config.toml
num_hidden_layers = 8
intermediate_size = 2048
vocab_size = 8192
norm_place = "pre"
positions = "rope"
attn_scale = 0.125
parallel_block = false
init_std_qkv = 0.0145
init_std_down = 0.0
learning_rate = 0.00614
lr_head = 0.00758
max_grad_norm = 1.0
max_steps = 7680
MLP neurons of a small language model. Each row is named by its layer, matrix (gate and up: input weights) and neuron, and shows model dimensions 608-735. Each number is 128 + 32 x the weight over its row's rms, rounded and kept within 0 to 255. Numbers have three digits each. A neuron's up and down rows have the sign that makes its largest values positive.
Before each neuron's rows, "fires on" lists the tokens most often at its 100 highest values on Wikipedia text that the model never trained on. A number after a token or word is its count.

fires on: "\"" 35, "\n" 33, " |" 32
L3.gate925:166115121148099171129114145105213098086138151105099113097221115160160127107127124127149100110106149086129107104098139121175176155108120164122106154131174169083119122111113158156103114156050067190158138074183187094139151142125112118154147150139168136103154166055130135138102179129110147100166128139169150126129144135071134183141063119119133151139152130172097131120121096102102134133087
L3.up925:153156165119189070118154143104095163110113124148060173194177140108131091176140072125151077095089111105122169106100082106150146157166136185201098125124158153120110115166099171147121138096137097141067138150104135159069160145086035103150131121124095072090164130116065116174110160156107203140148181165106164137171129124130153143149134133176113132140172069184127138108138130047126160173106

fires on: "s" 43, "le" 5, "ut" 4
L3.gate380:085138148093072106163112102160096096103118131138109117113048147139067100122116108044141126158134200153102145112144136109136116090092117139146132124097099107138109149121158153154141181146118155161148160089112064170098126098156178163144179084130122155114083104108119152072128172092197104066155134137105160117127100094168102108101145118145195084138166122112102094187083118107143184159094
L3.up380:073142193131089143128108105056100126127137129121157144150115118087124127117113141156151157105114166179127131116070110164124130127158153139153148124205134121180140182140096130153151151132137122156134122124139131139127176134134133119103170134138091190097108093116156227088193160131164091088149139138152163165168122190151131163109145122145192110129124094049116118152131133123133137164140

fires on: "1" 19, "7" 18, "0" 17, " " 16, "9" 10, "8" 5
L3.gate586:134129144163093130169126129166196129135102155147164081121110131119120140147128088091073145125089074148124150133104126141179187071087136097085076143142154141167119119106059174125100119120162135135127134115096108109218118155164062135104143161117156081107118186137104113145139150110105076132086120100112116119130145142151106092123101188156093129143115056128102163119092119052150126142165
L3.up586:084129109106111193142156120132174134115172129157095155145127169158098157119116181136148064105170129164102138176144074113062115148131142144137126163080146069150174163097109107167110108138166116129143132109163153077143170171087174122131160088108105167116132106090126182107137160198129151107099151146139126133153078135105163099106093147090134189109113151186096181172116132099111117154168

fires on: "s" 24, "w" 15, "'" 14, "j" 11, "k" 6, "r" 5
L3.gate249:139140124135143092117128105110117168052117058098107187046080148127148194112125129153117090099120108094081160121136173194124096090106140204132117084059140136157148105127163149136136153140114088129113173102122057114121114086144151085101180071198057121140137236194123120079073237083159156126104101167143107106142108077109117168106116109156100139134137113111178114113162133140121096055121
L3.up249:118062076115183114107093116099122148100115181158143138088151139148144169091130108189104049066122075167094141100134087070087105144145132121124115075068144126121128070137141138146134131105116102180099140106149123132155111077153092153204156097158073154113123117114108101128107149078147146107111118108138086101148190117133068116107106140068120138118120157146122125135169093101127145130129

fires on: "-" 58, " |" 18, "–" 6
L3.gate1782:144114085155163100135136048129116177096131137205114164141140146075136078137060067157128144123089130111137086106090131117156127160135167123125114082182180062095087090091118169149128040153144132141173138160153131170205190158098172183205135095056102146088136131048202125131125132100058142086104177170134130115103134179174123176132099170101131180112106124167152106091144143108132167200128
L3.up1782:123130109161131198107125099104133148159135078144092113130104145114134114113146089085160128180159158099107150110193161123154153118122146127152127160099108139129110177144104104133147123090122178124087106116079118101120172142121166153148162103165124141130126173195125113176110128110112143160202122179096174131137118146148150126146089188109131072115185135126137152154099084114122118109142

fires on: " was" 50, " his" 5, "'" 5, "s" 5, " has" 5, "He" 5
L3.gate880:136155122084101089151132134124183121135150111182089111107129118135145127143136082131040112136068156142109137184148167182085128125143101129127074122152173084107096108150145152150152240190119152134175156177151136170106129162173107200145130151170098090092173228102121128121176136176160117118089179137143175116127152127042113097130105130128109130146201137106151111098164176142069137158102
L3.up880:098134129094154190120172113053113129138162153151143155133209103127139104098174110147099122101106143159089129133123115152133130141102130140104133092105139127094173192118107167119123199151146104122144166165130132137128097091163081166142113091130135133111130173184117115153119103159175073058171095090189130178140113152073115141095062135158064115153166132123140157127101163174109104105127

fires on: "th" 71, "st" 9, "rd" 7
L3.gate1937:120081146076128140138119153119067130186102122122059155157138107155097097053090067121146126151124104112141094070149100120118055153096087109155128127144098131125100147081135182154120110105112141114171157173160169157076187080172098157084153178151081132112107138098125104165154111039129175107091126132113125155158126130140162151122095078129119091187159104099067111106058143149128112142128
L3.up1937:124089119079131175120092180101080080155069085070084140160137085091167116068144082120115138135170114168171090135156142134080162092122088234116110137146137139149025155161154135085142095122146113116117105093089142143124102149176121143127111147130088125123136118093165110145130164097135135077072137150135139156089109116107115130097151109091192126113063118107181114154095137159097162141138

fires on: "0" 41, " per" 18, "9" 9, "ma" 5, "2" 4, "8" 4
L3.gate473:069126108148130157104084079166150114036136116161138124085214097146106098129062103132156161179143168118146129111121126063098171160136124118158159166116188153108089120120112120125121133108155137103119136138185197121114125157103122159146089126169160162113142165141123172083103127117169069132080129136107134084113137098118153105140165131107149189098094159144118117164119157151116191112169
L3.up473:087133126153079103148111093114051161134110149138117156145114082138123125119085145099136071163106138105080152215130119163121101120157157080128138141136157074159121141094092091151138138143075094061195154183156171099168183118181182088105152096095099162127090112155117188084158144112150136121105171154180087155093107137110143129129109146168162136105132147153144149148086165100147129183184

fires on: "–" 27, "-" 20, " c" 5, "2" 4, "loan" 4
L3.gate725:182111157195111097133151128174143138075170065118124168099059106120100151163147150098108140107098122162160080044111149083077120143108105170173123141119166162160063111125125148132134082108171111151103182105164181086108114189109106125169168120121124140114094079114156188160119211143150173070068148169048161163152156140148140138120131144129153112110127177192169156151134157128116136127099
L3.up725:146163195159068186122056124109093147070149081125016110086097162145202135167113139169136113131149121197101137101111122104148090089078168168166073115141165138112101118130144126148146142098122117055101142128095124158107077101132093069096143088148133105084115096124119188121140182139114123174142112152087100110087140085121220118144103173150069098168142214160102139097114118141131139146126

fires on: "n" 13, "it" 12, "er" 10, "st" 6, "et" 5, "z" 4
L3.gate1512:122119181133124094136122135148110159146131101114056132101111102076125108094096109103125165150147104142105172121156099135091153103164097127102134099117116176107134102126129179113134154104131082128135080093104120078134124068070134118126111174121107107130120104122124119107071104050101214136127188137122077051131205131131177082161141115127169122152179167165109153136155147182049087101098
L3.up1512:096111142092207098154095150164206038098202127070163128116152088054191112142128114118092172137133140098118138148102129178133140140142094164181129103125154107146179115141155106107127099136146104124163118127111137127088169119032177119079135139151119144105110109093106078110091096103104163116033157105077138128163135110091114076130131067038101164152148116125122137151144178096085180143117

fires on: ")" 26, " |" 22, "\n" 13, "0" 5, " classification" 4, " ft" 4
L3.gate1310:132140075149125103154153191090186151106099118187146127105084117103081192135084186136078153091108092128126164183145159114121155173129124078159093130036112133114116121132111131098050107145136134110143095104133108106134104120133143129138133157109188133102162171143111129144095166123154180102153185118127191093181122094184095159141181100080122160141139094108077090116130087131145149060124
L3.up1310:134144078169144084164138140138095116110093068162080123171149120146101077119092153153119159089149145176106128147132075168135128107187127143146133102140124109099122145174166168116094115130107086123106132133176153166111043124177106069126117138149090076095144137100090150121083181160100126059144089141094152159106125069110164165144186107094147152134165158160135172145211136101136142134064

fires on: " |" 27, "'" 15, " (" 12, "\n" 9, "," 7
L3.gate666:131122088121173116182156210153100145158125141140120113100128106191134158127149090132075156125078107144107090137137191172076138184100131140092111102052163112089155116090106165199062115152119113134068157086122235162074087091151148125125103111155098108109145125170127085140147129178158101144135082177177169109150173106143085101120141093104171152159128152171149168145111104127132099156143
L3.up666:143145117083150158160177148115130181142126091142159110092118164144087159097120106082130129104109095142149096145145127124170130162092074163105122149090110131076179115104127171141098076153194124142155178098149205157061160092091175172125129179100110154104143136096162131173128114099131101129176156126181163134090158116163135097087130122101160154110143161129140129128141091138095139174129

fires on: "0" 23, "\n" 17, ":" 17, ";" 7, ")" 4
L3.gate1901:132145115137089163125111124138112135087075118118132125087171128129128160161084080156130137107085080129120103144050106149102159136151168118122117106164168125120134108119099106066084141127113142075091139137120088187120167165110117109110101125114119136118119125119118114122148110137179169051116090117121161185132105109094106141119169165120136156049140148062149107119157114126099099153115
L3.up1901:200110113105131112086116160161105125143118153051127181139105156152118202109066078054139148152133149069116116136099153143151078122097115099142183170089144115130109136124122122166166109110148136159119077125154181139083063088154136154122107111145159138110124077163096158152118130074139198061142170149122144078107103119185094085178135120114140041140136153079061160113154145126114129101154

fires on: "it" 29, "i" 18, "f" 11, "a" 8, "ia" 6
L3.gate1631:139130106159163145120138161183093194105165124126094097141162105201095139114176104170081116117093134097106118145134088106150180157147101107135154134121151125172081109133094132094068103041178174144151116064103119125117145152105084088113128163150167134154083152138205152126174123091174132078075141135110155157117120156125105126124141120181195115103107133139129109114116189115150128130182
L3.up1631:126116106123133165068107118105094118096146156088079162086125116098105117143112079190121146097135155164122162146104153107138193151122168067121079125136127181145097099138119146105115139113172162095125100063122104192124149031183091101025163168140121138118149142165134125158133117113090048109130161138170162166086177086108116131086113104123104128192096111138129140106124158167084173155169

fires on: " |" 58, ":" 6, ";" 5, "n" 4
L3.gate1005:093146127115097124089141148106129147093103138090228158094129140156139157160147102165119100150153084176121108143163098163101123104136133152182195115170154139130176109095151182098112144113170057115113137113156087102076157106142106166107191119110149108149134149106208140110139155105155163139182135183100165183085033109133167185145077149197112133188117128165130158096139168130134091191138
L3.up1005:176051141109190171129123115091101167110096098117103116119174119103076136122145144111152133147130122091150131130130101174161132111125115115115119135136074130081121097161120103175137148105176164183128190077193119142067120112104112174116058140128132157127111067148179160113106156138166171130095182154075100162147149135128141197156135155122128066161137090135063098086131126155158132206116

fires on: " My" 17, "s" 11, "y" 10, " my" 9, " found" 9, " used" 7
L3.gate149:208096201174100117109078112130124175134122102087201193113142175163135179067115094060061091178156109076163127071194112136191066158082133178179123135097092187130130198130099172149157158135145075126095130124093119157143139156191080076143149089116156109099137098096097128084131109115147115207163121116119127086098099118188134151093145109121136140178136104148139051109080131154126160156108
L3.up149:141169110154163134118144113095149154088094106107154185183120155117142116118107107085058131187183148131161159073092119142100110112088177118128110118155100130155112141108120147168142154108154150101129135093094054165123169136103151137175107128140081150134146081130177173111169191082183157092128098138158149155091099137080096100086180120122126054140086140149145129091154096103143120131148

fires on: "ing" 63, "ting" 6, "ding" 4
L3.gate1444:175085111154123086112122135209086156142108108150086162169118131110127107079079128191160158146185147127104158062098134107192120155097122148151112125125129101154135134109136169139113121105159158139129152141100121170186063122179152139162104146096170089175126136096129147100127138189111144155170186097107141108105134170138133145126136148135087150141094122121089149113093077146118076123126
L3.up1444:128113096116075123156087083206117181125071137098090137083147151142146202108165156163152081058168136115141145164067101105143071082105143122167105111118143111127098119108140140152144088120172138187081118155119153118122119132115118090169131115122133136108101086124096142133126114119070137092113148080050131142143153142148164100142132115107152129145146128104108142099101180157176097154102

fires on: "0" 20, "ing" 16, "ting" 6, "ick" 4, " Fort" 4, "ack" 4
L3.gate296:121084130097068142108124201188160140131147127117137070151077100101102085140132109094157131143127126035178142118049137154142110083130129197123100164091140139165101103119200172144071119212083186128120140137126130114143102119135111220121075120123163106123157136123064148119105138127063090086090123074125103133127061137126127110144067116145136126137103116170072123113166088135123129118163
L3.up296:154103121129148188149150147125132145147116195137121102114138109083139106135104081048164137091165125140150167127085094109107131145075164047184128147112194051137137094119170107130085128161147138106086113116080098141124123087141173111112145113172161143142123141194111105101118123081101086116113101139050092105146136165128116069163093112141153133168118161120110164158123076134152112090133

fires on: "1" 22, " of" 9, "2" 9, "9" 8, " " 7, " (" 6
L3.gate331:121126137162145071212112160124150168078144161146133164138107081124058121087113153099124152139125139145118100110141143139066165076136150149162170070075169123148130144107158075108130096118045118112146148107096176136175125175139183079086090100136164116116174086150083176162167094176105177103050130123128111139163128114109135120123121101113146142121121137117156169154077127147126135143108
L3.up331:144168121142123124108194149130165074197079120132110149102113157091124081118116125059170124167170165131129233151149131130053081099114113164145195138159190107086140136090099089090137159179106114092114109173145137099123105123158167160193137093125150122156136159155103100079172102122077049153095136101137108123141054115116204113150138067192109121136173101090136174130144080068161161177107

fires on: ")" 23, "0" 17, " |" 17, " (" 12
L3.gate1012:131157068149131150151130112142178130142054116075115117100135120115134111119153125088105138077102136109139162117113126158103134106121188132135086174113097136151104165116110145141121141171096111167140145134159156074172120118112118156160051142170123115160149109119169090090158119090104153122149106125101109104138186145158104144103097136137131088166118116105086039082138159128118121161138
L3.up1012:161183144144124074118099160128129090173175126161085117169119088149109116114106196122108042126177099149159144103145156140122162104107103147156084138132075124140087096141100165110100125143121074082133092106220166142107107116129090097092158148125176134131120155065106151117135118118116081137105150164102124144165125131167105165131152121112092143111122131156157146127097150150052169167116

fires on: "," 36, " was" 13, " (" 9, ")" 7, ")," 6, " =" 6
L3.gate1835:090151124156133141150169133088103179148108149162083146132042172159116138163115154161106100108118172120115133090135117107160149190157145104114147165087099117123143134122101152153109116134077155145132200118086129152087099103126127133153140168118072124073097133115119147158118086112128132176164218092099123158155067150143116153148086131120144162130127135171193157149080165121192046188139
L3.up1835:112129094149165117115149176122150173131081106151098132107176172126113158126069153109051105109129188138104120140109186105152188152132084111108157136180111154129107168112090129134115153125123153210143228098146027138140121076128138095104123160130144118085127150121125147109106110104140149138197205095117114112112136171180128125093094110147113148072129091136144144135132127119165127207126